{
  "n_layer": 16,
  "d_model": 384,
  "n_head": 3,
  "n_kv_head": 3,
  "head_dim": 128,
  "d_mlp": 768,
  "vocab_size": 8192,
  "activation": "gelu",
  "norm": "layernorm",
  "norm_place": "pre",
  "norm_eps": 1e-06,
  "positions": "rope",
  "rope_base": 1640.0,
  "rope_fraction": 0.25,
  "qk_norm": false,
  "attn_scale": 0.0884,
  "bias": "all",
  "tie_embeddings": false,
  "parallel_block": true,
  "init": "normal",
  "init_std_qkv": 0.0196,
  "init_std_o": 0.0,
  "init_std_up": 0.0196,
  "init_std_down": 0.0,
  "optimizer": "adamw",
  "lr": 0.00107,
  "lr_mult_o": 1.44,
  "beta1": 0.95,
  "beta2": 0.98,
  "lr_head": 0.00377,
  "grad_clip": 1.0,
  "warmup_steps": 581,
  "schedule": "wsd",
  "decay_fraction": 0.343,
  "decay_shape": "pow",
  "final_lr_fraction": 0.02,
  "batch_tokens": 65536,
  "seq_len": 1024,
  "doc_mask": true,
  "train_tokens": 601900000,
  "steps": 9185,
  "dataset": "wikipedia_en"
}
MLP neurons of a small language model. Each row is named by its layer, matrix (down: output weights) and neuron, and shows model dimensions 176-271. Each number is 128 + 24 x the weight over its row's rms, rounded and kept within 0 to 255. Numbers have three digits each.
Before each neuron's rows, "fires before" lists the tokens most often just after its 100 highest values on Wikipedia text that the model never trained on.

fires before: "\n\n", " The", " In", " This", " It"
L2.down258:136117141128169120074075088110092146130108117125129145095112132124151135147132135083118116113142103119111143151093136107132122137138149145103122156101104172109167103136152099096116096192113146104116115089134185164135108118140154150145139140137109115123117163072108107149104176101137107112

fires before: "="
L8.down665:125138097141134139166149116127126138110143156144125144128140133100150107127126115153117134163119107108134131140119118120134151119133120148112110119114104128117092143146135117137133093124127143108115166120116111156148142151164132135122122140130147143142112123110143119123098151136161121147

fires before: "=", "\n", "\n\n"
L11.down253:129192202152138091113139118118123176125115166110127096143127098098133102165127153138130168082063157096158131086123118188146102136126124112141150103132162124157141102127074111118110111139113109135109146097121104120112129136138103103127086153116133138156159120126138125102080172107154087137

fires before: "=", "\n\n", " The"
L6.down656:124127129119159154129118107122158161135119140130122117125154110139137166120156183116118124151148129146161119108119143120130127178087098119154109098102120131119140125125149123123163140087107168109142199128131131123128126147120107131156153141103127141115141150089143134119110109126121118115

fires before: "=", " =", "s", " and"
L12.down139:134135151111146108135091115171117132153097113096142123176121072123129133115127140132105137092135129099142120111098111162166106112135085079111141120101156135131142174121099160115147097113121148146124131141139134110135129139103152115141135150155142148136157101116153140131067127087097102128

fires before: "=", " |", " ("
L8.down643:088163107080119100141125164141115133157106116121106136124169106146151129145135194097134110127126149171155141085156120140131167170107161099124141115123116153140135119144091165112168125110088101154149158147110098133105142088158094093112121137101123143118155159129145103116065095083117104149

fires before: " |", ".", " the"
L6.down501:126150142099121156095164108139155092136145091094123147055123128144149103107119106121123128124118142119135122132077115167118152124132125142134161128139095141160079159093126086139106130113178104138137145079160091130151131095158111139108105124151085146091121150121158111124096142138101153139

fires before: "=", "|", " as"
L12.down561:153163097146124123134140154121136151157127096124165115128095136142151098117122151165162079123161129130072111146112112133116158142113126108114149141100125129150144153128129128081150105121136171124140142157126107165134094116112128125160119164140098135128164171107108143161153128156129117130

fires before: " of", "on", "d", "=", "s"
L7.down84:161115154122132126137130113117115121155153106124118128129130143131137138085108098149078126099151104146134087132101123130133107125167158160152100147126081123120122130122114138093136134117152099146109153121165143123132145172103049167112098106174131087112116128123137160161116104123134113127

fires before: "s", ",", ":", "an", "m"
L8.down544:142147112132158129070170143156117068106175101132112117123161134189112137156177142137150098152121111156136150148124143125127150085110115126129103106131127100141154146114123147123192101153112103121137122157130139104124151115139109141133147138115100119152148120145144130133094115090111128141

fires before: " |", ")", " (", "\n", " km"
L10.down147:148119172127114131152148109114158129105169164119074119100103155115134118112143103100088132085140169104117150123097106110147130121136151106108118154161126142120086085096131143105101106144159144120124122158074173141121140131146133148080078154140141110116102148062143130105151117135124134105

fires before: " |", "-", " as", "\n\n", "|", "."
L10.down500:144132116142104126139136139124122101139113142172108147088162157142055119157143114098124132131085116106115141181167129116128142102117144145111123147122158125100163112117119124086135126172118166120140139100137129150166121120126173178114148084155086152088114111164128165138143087134132150123

fires before: "-"
L11.down522:096116094129131128115110143162123157110075157116098132111123155143129136141123131133122166155096164126123127168088108105129137173117177123115161149122150152120095133142072107158132140112101106176127159154121099097145145117137118110159127133132057126102113116095133111099140126133145163111

fires before: "="
L8.down438:111118110135138131136122141144115138105106148107118154114147094127129126100128144150141141133096139146140146128122116127148158150134146110120110131134133109163129132148131115152118139135115107126150192136129146118125171139131130118112127125078151156137149143116136112069092118135124117085

fires before: "-", " the", " 1"
L7.down94:182140082157089114128073176118104114117126110124159129101124119140167118137112106125124124078125098062119139136149098136152170093098099146192139148131143098071107083105103150107104106132158144120113114129137104123101138118091201157129093106156160118097094119079122152177088110113127127122

fires before: ",", "="
L7.down685:117113125078154169123120140127091142128138105132111134110127148088172092140101146116083108122110150200189113149082142150078171132130116176113137148075085118135160124151055134150111080113122118150134135116118133138135138123114093114105156156138125162096148128157138136080126167111161148108

fires before: "N", "W", "^", ")", " |", " ("
L8.down530:114149113141151072144108099086117113163105164138132134083112143080109103153131117187161128143098137147131152130133093153091132093109118160109107152100146164123116125088160104166122108141153149127142105140139140118095142118159111111111145123161104089128111124112136152135124099056136117107

fires before: "=", "\n", " ="
L11.down239:136105134158161115116129147147076125129122119092118149126117107133111117131150167077130138101135148113144104146159096153104086147083115120126150118106128109083149153127105146161156165065108099113166092106130101135163101102104147107083154144155096160110158155024120140114128125124118136099

fires before: ",", " and"
L13.down67:116144144143139094149156102111142096121145077124115119179122124105161126096174155116118112145175138088138096149123103135144132122077119161119154154194110143143114117116132145125086183129143158134132128155120122125096130111113141175132143119140127190057109163149154166128058174086134124110

fires before: " |", " season", ":", ",", "ed"
L8.down592:135137136102103135152155117140140143134124134124131125147098128116126144142142142088150129137092117160103120102144130111113126114212094145117141149126125120144117138103143118086139150137105141129076161099145132101133131089127124157137127123128114097145121182121186129126189144093118149182

fires before: "|", "-", " |"
L10.down604:128160152086122123136133159128110113148106081128137158128130156122142122126118151102163140125102125092121136117120156119090142099153105116138116130097109137103171117162133119147136091141090142121105116120162135115119149136123155107117158133140128206101133131143139130114144130136153122127

fires before: "="
L8.down683:151106146124128123151129149125108102132109151146114114130163135146129130154128124157098107134150128131133133138127105134104139128130122146153133129123120147133133132147128125125128151139130124116117156135135127150142121132124099135125124103132095120137142130138132125101148120159144138136

fires before: "="
L6.down466:139084123103129122135131147135081150133121121111126132145152101196114174119173159144112128130144131127130112150131155118119134124123111135114125111135149125143125109125145124118096123108133132134112168112137154130136119107138123116139136093130138146093140136078129168134129115137139126121

fires before: " by", " in", " as", ",", "\n", "\n\n"
L12.down731:098159116171154120167147117134118135123114163102137124133096151144107091130112108159144181178144146119157121134114149147108082148164093126122145148114146149119119118125148106178124126132136128129130102116083110108142146145134131177081145115157123108117100121114089146109167136150152139135

fires before: "-", " ("
L10.down372:133146093135113153175120136085165136128059167108121159102091168103102148167111114144126136158116118144135130134110112130120109147155159131134116095138155130152126129153135142123167147128107085157142177159106130132097147120157088103111150104140125130124145098112154157152104110156217104140

fires before: "s", ","
L11.down542:108168111100150173109098110133154128119160139085114066130165161120169126093136117175096130106120118127146124138143149143131165156109120105123113123121125124117152145133160140147137128148116120164140072133124107136114153132080128129116103115087140119094115143165164123133128096128116136144

fires before: " |", " UTC", "ed", "s"
L11.down629:107133148136088103110079105135133129125088167117091162144127115136080157144117109151115111076143113147115151161120120125164119087101117152163148130109132132105153132134134137149154149116180129081068162149152116177099120102166135149085144107149112128095103124136113103132136135110101113117

fires before: "="
L12.down322:151125119167143123132091119133089134156139137103124172113102135131123120165153139117150132116114129116083137162154098127141150107112126127133147152111149104150134101159120151106161129171142151138123162127138133132119128132151120124113093174156113146102091086117097113109137127147147134125

fires before: " October", " July", " May", " March", " August", " June"
L12.down247:199155139113156121122120166123161108109107103124148119110137141097119137149155105120139128100130129083106137132109124155124148083117141146087153181100190112169121090089137113085151120121147122106141117130126136085092131159130147136126111116150137150118136083088125149121121160122141122158

fires before: "=", "\n\n", " the"
L12.down741:091099134133101100180104120141097090133159122120118113113119143149101080156158107119133141114164129131157098143167069151131134103111126148111142110133132140107104145181146102135149117123131148142117091108122125154140148100169111085127098152141145132091147088087126116150122154148176113120

fires before: "="
L2.down399:086105087094171132124124106150128108199151125127132091140159115091095135139136158138143127161164121127151129151115108156115128103148093121123131142111129112145141119130128138128128122114101132116128085120164094152118130133119103099123147124131120146175132125128121140106148148116080118092

fires before: ".", "\n", ",", ")", " as", ";"
L12.down11:124142115100127121145135126108156141127126143136131127104130164154142160153143137118131126102115096126101154137144162153138151085118102174143134134158151123124127132137106099123104115097110146128120097164130179114113091107090147102077097156133096123132125110036114124172152134167107140126

fires before: " |", ".", ",", "–"
L7.down237:079147157139098119135124146139137144083154139119163125156138163154123149120123088132131144107122116090092094099140171128128158143110144115155089118097118152135130133124124143182151129114179152133116155115130141116108118113132109126101122126106102081143109119116137118110145123125146124073

fires before: " by", " in", " on", " as", " to", " at"
L12.down436:144148119157146124139122095104116121096101104125113130099130110161156132085170108124161127125139105144134137147144131115141118120130132122101164150121173134113121093114128127130119125111115146123112094125102129096119105134101140146118085095147120111133136137105084125116154153120109133176

fires before: "s"
L12.down224:116135092116153127108158108132154154154124080135134114135131114096118120096129116117115120118135126091119131139141119161109131134102150139106142136116114175110145127097123163116095090134114141148131101132123136127114116171135123110135135118135137106126139163167089129146103098140159165158

fires before: "\n", "\n\n"
L12.down555:131129128134121110116113093131081152104109140130107180178133143167146112115125179121136142115132176139136069117128107186142133153139101123131169114154168138156132123118118111124115113157150122137127105107125118086185126104110115144104089132090100089138070183071111132144135179087096171107

fires before: ",", " |", "up", "ish"
L7.down461:118172117144170153130125105158107130129144142107150136052125090113132131079122109119165119086165130137139121099110120117117108118166095121119111146151096144138152131121124143116091132103154119140117121076165098133132140132145114134170108120114150118151097105181097120109127113096104138149

fires before: "=", "reg"
L7.down684:170131127124116103103134138091109145138137123116140129146129144104131136130166161138099090124109124147116186161144086105116121115132128147108146133112127116109125103130124131096120136125100118115118172120098098158154124149098124133104130123126126136136118121131114102138121158116131128150

fires before: "\n\n", " The", " In", " It", " He"
L6.down392:133104139100136114088114131142139107130116136168123110119122158118113108137136130135107119105114128137141125138133142106125137138155144131101089136137137128131140130133143111121137104118143123107127162102103181116132165139142124134121142116131134134136152106100145107096113118137099103128

fires before: " |", ",", ")"
L8.down555:141071078124136122107130143092125151114146106145140119189118095136132126107156152111174137138121147096125121143136086106144124177154123128105171104155129106119128127122160155091117162114094110116163136158128153165164135122121181158148072126144169116112119111081109137097117136082084111118

fires before: "-"
L11.down39:114138109135120173092131140117170104124112153142138156154100129119127099167143120130131112122109161153130117121134167159129110111127093132140140069133100124150152100159120176105135167137167133137167175118132089116147115153105109115156123147117099088120134111087118134180111131124116080118

fires before: "-"
L8.down671:125090119112135136143163139157123131094141100142152151113153090110127086140130092132113148108122093142151104129129146123127161085151108131106135093113148110095147168138111110118136109115143111096067110107115144118122164148098127101122102143126145138109101128074126088149098101110134106165

fires before: " |", " —", "  ", "|", ";", " 0"
L10.down7:147107128132126138149140126153093093111166119133125151152107129120130124131148088173140099131111167118104128144105069146112126136124112135110066129152158116124116153084112094119120147128100091116124043096122100116169122175168143145127103100145147111122100116123091125149114151128071172101

fires before: " (", "=", " |", " Candidate", " was"
L11.down412:142131120166156131097108101110123116167165133131110121135123184146121109081095119079169085094099119104131115100123121140111131174160143133109103112144130128136154138115131115101142096154088165118137086077154158137127168097089149131119117141110131114114143152132076130166066170138119114089

fires before: "="
L7.down337:112143119129124101148151107141104147136150153108125129126131110128154125107143146129119142097154109135144132110129127130131100164120126122130171108109134145121145155129127128119145132112133127132158156106123127124117165122137104134098115139109139131111147129127143091144107132143137098122

fires before: "s"
L12.down194:120099176099129105161114120134133165155107101179138136145126116110140118125114139111099140139156132103137087155122133179147120099110161132120122096124109113128088106123134140140133152110106141141121159152114193121158140112131126092113138144155157142159145137139091137167105109126112173155

fires before: " |", "=", ")", "%", "|"
L11.down283:146131137115085106107129115155083150160133169133130145185131100154102127119129145110136110114129142134124103126109139148092139135125135113139126125140155174149170125142182095105089143088119129144148116072164084147122125111093123150172131132108154120148115116063096114078140065112103107129

fires before: ".", " |", " 0", " 2", ":"
L13.down242:149131095137131070148167150132113131137163140143149141157115106140136159110162123155168116119133125135094112131115133121154132115137085109109138143155161114133147107164140139124110116100125153133147122130115100083120102154158115104131091125135150140105123089112129114108084110078116149138

fires before: ".", ",", " and", " in", " to", "\n\n"
L12.down761:161157108139120112125126135126112157122079149128160128071173150133105167139143151138137149118134135149073152130130113137113087105165073136152166139159138147102180099159113089154122123137125123139151166153157129134079090130163159147108097122101152134103087141126129121104166140121143162106

fires before: " |", ")", " (", ";", ":"
L11.down387:116140111140103088137151142088117145147123146127103146161094156131109146141125138142148092123135124094119104185157124110131127115131088140086144155173173117126104163158103123125086135124132154098113108145145117128133122107101165103100120106121162118122138100113140103113133086150163107139

fires before: "-", ":", "=", " |", " Summer"
L6.down220:129099059149140173161118126094105139127101110120130142107125132129175150099089119113092102089152130069132107100122123115142095135120110152159101093082095106106102100113153126164156165153137147120153154147124143136154121151127132112122148169133159162158138145159139141179169159143151136128

fires before: ":", " |", ";", "s", "–", ")"
L13.down605:173147077142081086115111109105135146101136117128124167159070156128147128104120152144168111121098130111128116121121083121131140125112117125116133135113157133059150140126154144129115130100152150139123119109109119131141156129149135099131121113122116175118129113134114124148120142148125129121

fires before: " |", "=", "|", "."
L11.down470:106131086121111116153127147111052121159140134154149148146106171129143113092132115098140178141107112161094127113144150141125103113154122103092151130117131175125154131118135113139108170132123149152136098134152090158114111137112123111138142121143115115121142149109104175152094150136114146113

fires before: "|"
L12.down556:122119131135146156116123137117110116138142126147118153141116108125155134164134187117152112120133145113123163159138058124112138140129101086108141156149136120123144105150124116122177108118170087157046141062107074115112193111093149142129132155123151106137107140126153114085130134139179115124

fires before: "\n\n", " He", " She", " In", " the", " After"
L12.down409:128117121101126104122136143130124119105101131155119147088084128102130133126157139137108154126129137125140151128141170121114133096137130139109091159168100126120138140125124134139138134146100128088101103121107176150129125117136125147108104178135149110123109121008118139120143135139111135108

fires before: " |", ":"
L6.down677:100129122112125124104156127184168134146107097138094130120104082125105205102135110128160115120093190119149097114132105132089125151103140125168086143128129107085138134138133122126122141131129133166116118167107155145113095140172129088121113080151128135137101126180131160142154128158137133114

fires before: "-", "nis"
L11.down409:095125098134142155173134142132119149092160157146151146132109122119072150109172122121108112086117184113155099148113134119159105104105158163112141118115098192118141127129166091111142138111159138169116089158138123168137110119116146106091136122107118111094139130103120102180093129130125150128

fires before: "=", "Career"
L4.down704:062099126078125088083087098120119139159151115135128106122163131127126089138174180119140132105133114119127134135141114162165145088110143149110127165163120137140133120141121138143132098077110144114138118161152113115124143146101115124116153179133131148127137115114117119115179142105138098128

fires before: " |", "–", " —", ".", ","
L10.down572:135109124164148129119144147171079119146131109094140126148122130108074119143121107105102162104132142121104101120175132134062080130123126104163128152123107102115153123110116071103096128132120112108129108124172112126182135193133145099133094126117149132122134125111086109094135093155130145113

fires before: " |", ")", " ("
L12.down109:113104164105131145104166149117084129131151115146104116132042129114085143107114149120099101129156155108095127116125102163167115121126134132113101126149122101138105151130129148145135146124125094117100055173135196103117152141135140128136097146140144126158104143019123111156126130139143171115

fires before: " |", ",", " (", " as", "."
L4.down640:139124134183109109112122118145081118142123186106124075096089134153147123134088120133138140128122109075128114148166085136168134113137164116158133147124134136166084091125108164135139132130116153111156131126125139120129132093150145154141090107181097108096124110131141120146178096117121136122

fires before: " |", "–", ")", " (", ",", ":"
L12.down323:156095110162134138170131129141174123103161108124098144098095157101139133117133149131165184190122097136117091147142162102144152088082181159119105121121102112117133138120136156151091151125161113122151140155111158138120143086077122152099118131143109094135135169148117104128101153124145147143

fires before: ".", ",", " was", " is", " in"
L13.down112:142113113089102124110172115147171142108129144131158114096147166126102144129128146157090166126165137101137123132129153105125121101160111150120123119153166137123146149117176154127079138166100111124087110179160172122111095115138181166091146125101142122110102140096119131150149093136122139151

fires before: "=", "The", ".", "ía", "N", "In"
L6.down344:146137141102130144145107117129103153148145120144123132163090170092080115118131126109101098143162135139111156135137148142127112110116145162119123127149120099129113129108118134123164121150095138151140165111118147134127176172088080178131135172153187140166126150132140152151143117116119146136

fires before: "="
L13.down278:095095101133120130120145147173135153079137144152142144152120129105131145111157138148111113151109113106125128145117106143113145119152149081111123136141142115140133100122111130149108128132099081088154132151121146138133111090122108114103080137157155163099145076066125136088058114100125100113

fires before: "="
L6.down87:121082147106123069100076145154145131123127106115111094100097151140100130122160167126157120139151141119094104129156115139151115125109129137113135136132147139123123095111130129156130123112139111120103121168099120152106106133107111105128171152121088123134125114109105113148133104143119104155

fires before: "|", "-"
L10.down667:130107112153164127146138163122101092105119146090165145113117127163117102131132104120158135111137103159121123123117124160118102134148161132071129119153101155147142137151140136139111142150101080133128104142128090117079154098134116131108163106138098140107152162120118149080120097139128142121

fires before: " of", " that", ":"
L11.down287:148143151109156133157121113159164125143131099131110174119164093126117063142120160116135165129148141098113123101135161136093124081094114126166118130122124132144119146161141130122155120139129121147162134121102137133118127147178138096121128105129116129146118118111111139107117126160176134101

fires before: "\n", "\n\n", " in"
L8.down729:141147081108107146122130110112105103080148142143159153094104122144102111123143117121111180100132168128138111161143070129117155110162123121095173153118153188118164151120182104125157120136121123154147125087134105102135105084111110129133116133171055118085120153089144103123154136070134167144

fires before: "=", "\n\n", " The", "-", " In"
L6.down193:160131112134163144099127122135114166146103117104134132115128125118162160119145172108124142159120133123120144105154129120127134160119109096115138127104126137145116100120115124119153126094106128118123193148131134131145118155125110114127140121122119134132149158093118131119135147124119118128

fires before: " |", "."
L10.down130:130109151129106144128126145129122124102136162124129171148140159070108123160130102124146096112120100103129123163135148142127132067150155119122137096167145128080126147129135119146120135102138132117137079110112126146164146152133130117119098156128123082099093119068130131131193165111104138135

fires before: "=", " |", "\n", "\n\n"
L12.down712:117114137156142131053095144086167157132150175106147148092108143146111182129166118111145129089114126122113124125136154127093124111109133123166161105092107162150089148111166126140117124139140147145111142163119125107104145127153120118140139137137113130143155148091088091121087142145173101155

fires before: "°", ".", "″", "22"
L2.down767:103124141112097167144121118169119088117086116119106121127075158154135154117147157092135133172151137133122142164131111167089146122150115126142115148111127154168105132141143125125168126157119165141119107155113114166156118097149113125116129130094135115148159127185135156141142164121133119138

fires before: ",", ".", " the", " and", " he"
L6.down47:100098149099133079181118138160092135136126090131116104107128159121135137149109113156100118119130160155149120122155127106111161136153139124131150162116099136140149118119084130120124127148145111123052110098098116139133137102113091167096152165168149149126099129148140125145119142118166127139

fires before: "-"
L11.down495:101121079106094150125115134177138133100097119107151165116121110076096129138132141114186104148128124105155127129107104176123152053139108110125151086101104106094116112149147132175119109150125107148136152179127157137106146145155126129125089152123148146088125131107127164154117119079145135113

fires before: "=", ",", ".", " of", " and", " season"
L12.down707:127150107118142110128136138126134119100103127144081176142115154117133130169111148112117142146203147098132143169150107113079118106158131132174111128133146119145134126124148147154151104153145128114089117120155078098132146113125144125139113139108099157117137148083158122136129171156162111132

fires before: "=", " UTC"
L6.down116:068097172126130142117144119141133153126127152136129121141133160139136112140111136166116132166121144121109109154129146134147118117158155117138149117154143106133075106119144154127126129115117152111108191128111132130159138125149137127136111092125126105111126130137107097144136128134136128143

fires before: ",", " and"
L13.down654:121082162104111100144121115141118102083135101143122176156070147106149121066157147103128129162170174115146110126105167151171151119093100200088128156168088121110108149134131106177099127155143156096112138094127129105159105110121102155123146159121151138107156155132115146124078121124127141134

fires before: "=", ".", ",", " of", " and"
L13.down630:141149094177140125150147103117081131152150121108159130104142129104117127100140150128127110128149146129138096111083126143119118129125151134145152148150139140108118091117141146143105171179124118126110124129130139112109107125099131114113120140125136165142097149166106123123147159140146146139

fires before: "-", "|", "vel"
L13.down335:123103153148134170113136137137137148149128106140113147118084133120103148119145145134150160121110129136125149104117081158130122117102126115099192143115122111146112118150138117132130140130125131144145132169100124108113155109104120107114070153109134101156100119101145133127091138147143094121

fires before: "N", "W", "nt", "r"
L4.down695:161168135127177089107153179101121117126054125179121109144111097120135144116161114149154105115107142097129129143145119147112102109100120152142098105179150128135096161130151115183150124126082087180086127107141145128098111087124137139095142120165123138109156115117100101097138102117164133092

fires before: ",", " the", "\n", ";", "."
L12.down429:126112178093088151108103167121134111152103150160117122118115110164145156086131121122131134097130099106082099145136173149097147132124128167143131129126140114138124157077125130117127137148162148108107125119113098112166061118126136156152154158137144178118160155134126129136124153171111130122

fires before: "=", " =", " of", ":", "ry"
L6.down697:134096114160112167122094079114115138145179080141148154196129136158135163116116136154145105055131120103168115126124112127115101195155148125119099107127126114158108137125128149171116130166130108146133162140090136109115141174116129140096164149140121144101108140145102083158090170085132131095

fires before: "="
L2.down286:121123103107129121147110114160168116143110121144136108124128172104105161143135171165111127192146149152160173147117123097117176156117139129130109124101154125161122129138106140107118101127114120137124129148128106121099115192132107112154112135134055131161117142133167108143164132147123148136

fires before: ",", ".", " and", " (", " in", " |"
L12.down259:096125142126136146133117141159134103138122122114107128144150138117115108129106131097111141120148070154164121142158174159129136100140134140112129142148118136127138092092122163166081092099205104123101100133123154130128112139159101130136124178121127133130154122129141143149107156147104123075

fires before: "N", "W", "S", "\n", "E", "  "
L4.down529:161110134113129101122150129117169168161127119136149090147116113140140169163152138101146113129099144102125126138120140104173076183113140145117118105163131141168089140131070139138149118156151138122106133141118161102122143105098138144122154096153149176161130157162126151102137106099154170125

fires before: ")", "\n", " |", "–", ":", "N"
L11.down142:116135098104152119129136136105117104171158094144128127085132141122118111155105127103114135136085144161160127104132124156080119116118145149118115104147122134159122112128106128147140130144106133146105072073095093157148145103125150169088072120114131188149129122140160149129137153145109142143

fires before: " |", " 0", " ("
L10.down625:130142149168138108146135104156148092121151104153132164151125110087109108155162061158132121126148124096138148149112080125159147134137138098114120120111147124130094122163151132147137125148136124122093067134127119137142133124147115125120096103125149125116129136105118129077139153131120138107

fires before: ".", ",", " by", " and", " in", " to"
L13.down164:102140152108140151182116162119120093132123106111123150143089125124158111097147141103130133127175107137136120131133131139162107131126135147126119116217130158162132104130144133123102110151153070144149100142123158128106058139145090145142096148086138139094118136133128138107119142158096073147

fires before: " |", ")", ".", "\n", " (", ","
L10.down473:153103191117118148105136088115150137101123138134165126141103131074133105153161153097147148108171150125116149141118143146118099163186164136179138126133138125097127130144106136102116131156128114094089135106141125150140159126121111156112158140120101152145139140114137120133124138140118141127

fires before: "′", ".", "″", " |", "\n", "°"
L7.down651:113136128141156143131105142139104104172130131118124092108108176132158106118095128129107142129134161158122117170131118108135150110146148137133152126107170162121136141132104135114126138118126115165151093063127118139092163155128131134072109122097152124130095105144135107116103129101132145106

fires before: "="
L8.down303:118117085129105127146122086114142143126139149129089129148123114143118169123111149153138123152119134164150120130129128105136151148145102131138126152138128107129131144148142125158117134129148111124108213128114133135130124132121097128145093134130128137160132159118097130143125143134153105150

fires before: " |", "7"
L8.down749:154113179131129124139102085134118125102119185100095137119114161117113138084179135154127121120118082150117180120085137109133154109132119122151117159108100106136119117075149141144162144158123140139131114123105132213179161096126140092106118097128144136121159111158115133126152132141139124107

fires before: "=", "\n\n", " In", " The"
L6.down141:136126162116155124137153127136123133112093134137128135126106168138130135132127161154139119125136150112123102134146140120129130125122144100140126101108142132101102115120143141128173138126136123134103191098115143128141145102139116109158156106125117104146136128120121115130124146143118156131

fires before: " |", ".", ","
L7.down222:144103163115137130115137135081130148108161138130082139135122129094131127133124099140126146154131133136126119141104098138128128112105130117092142120129137111124111158136160126103114102150112126100100084131081166121128129145182164109108059128126107113160122145125139103153114171113146112151

fires before: "-"
L10.down155:145108120092098156155117159073136119107136143120108126118117170116150172125140136125110141135079147131088056143101171147128113093129122156116109107113122126105136113157147107101108136133119130105123137122169076156094115184123069143115144138177152137095080110140134157163115135137121102136

fires before: "=", "-", " |"
L8.down279:139125142149147159158133121123121154129121123140117116114113142082150146121149154121127149134139143122108165148118141102128140140143148134122141146102115115105128130132137122140135119156122137138129177105107168122144128136153125158128135110140126161136135114161106100124116149136145097140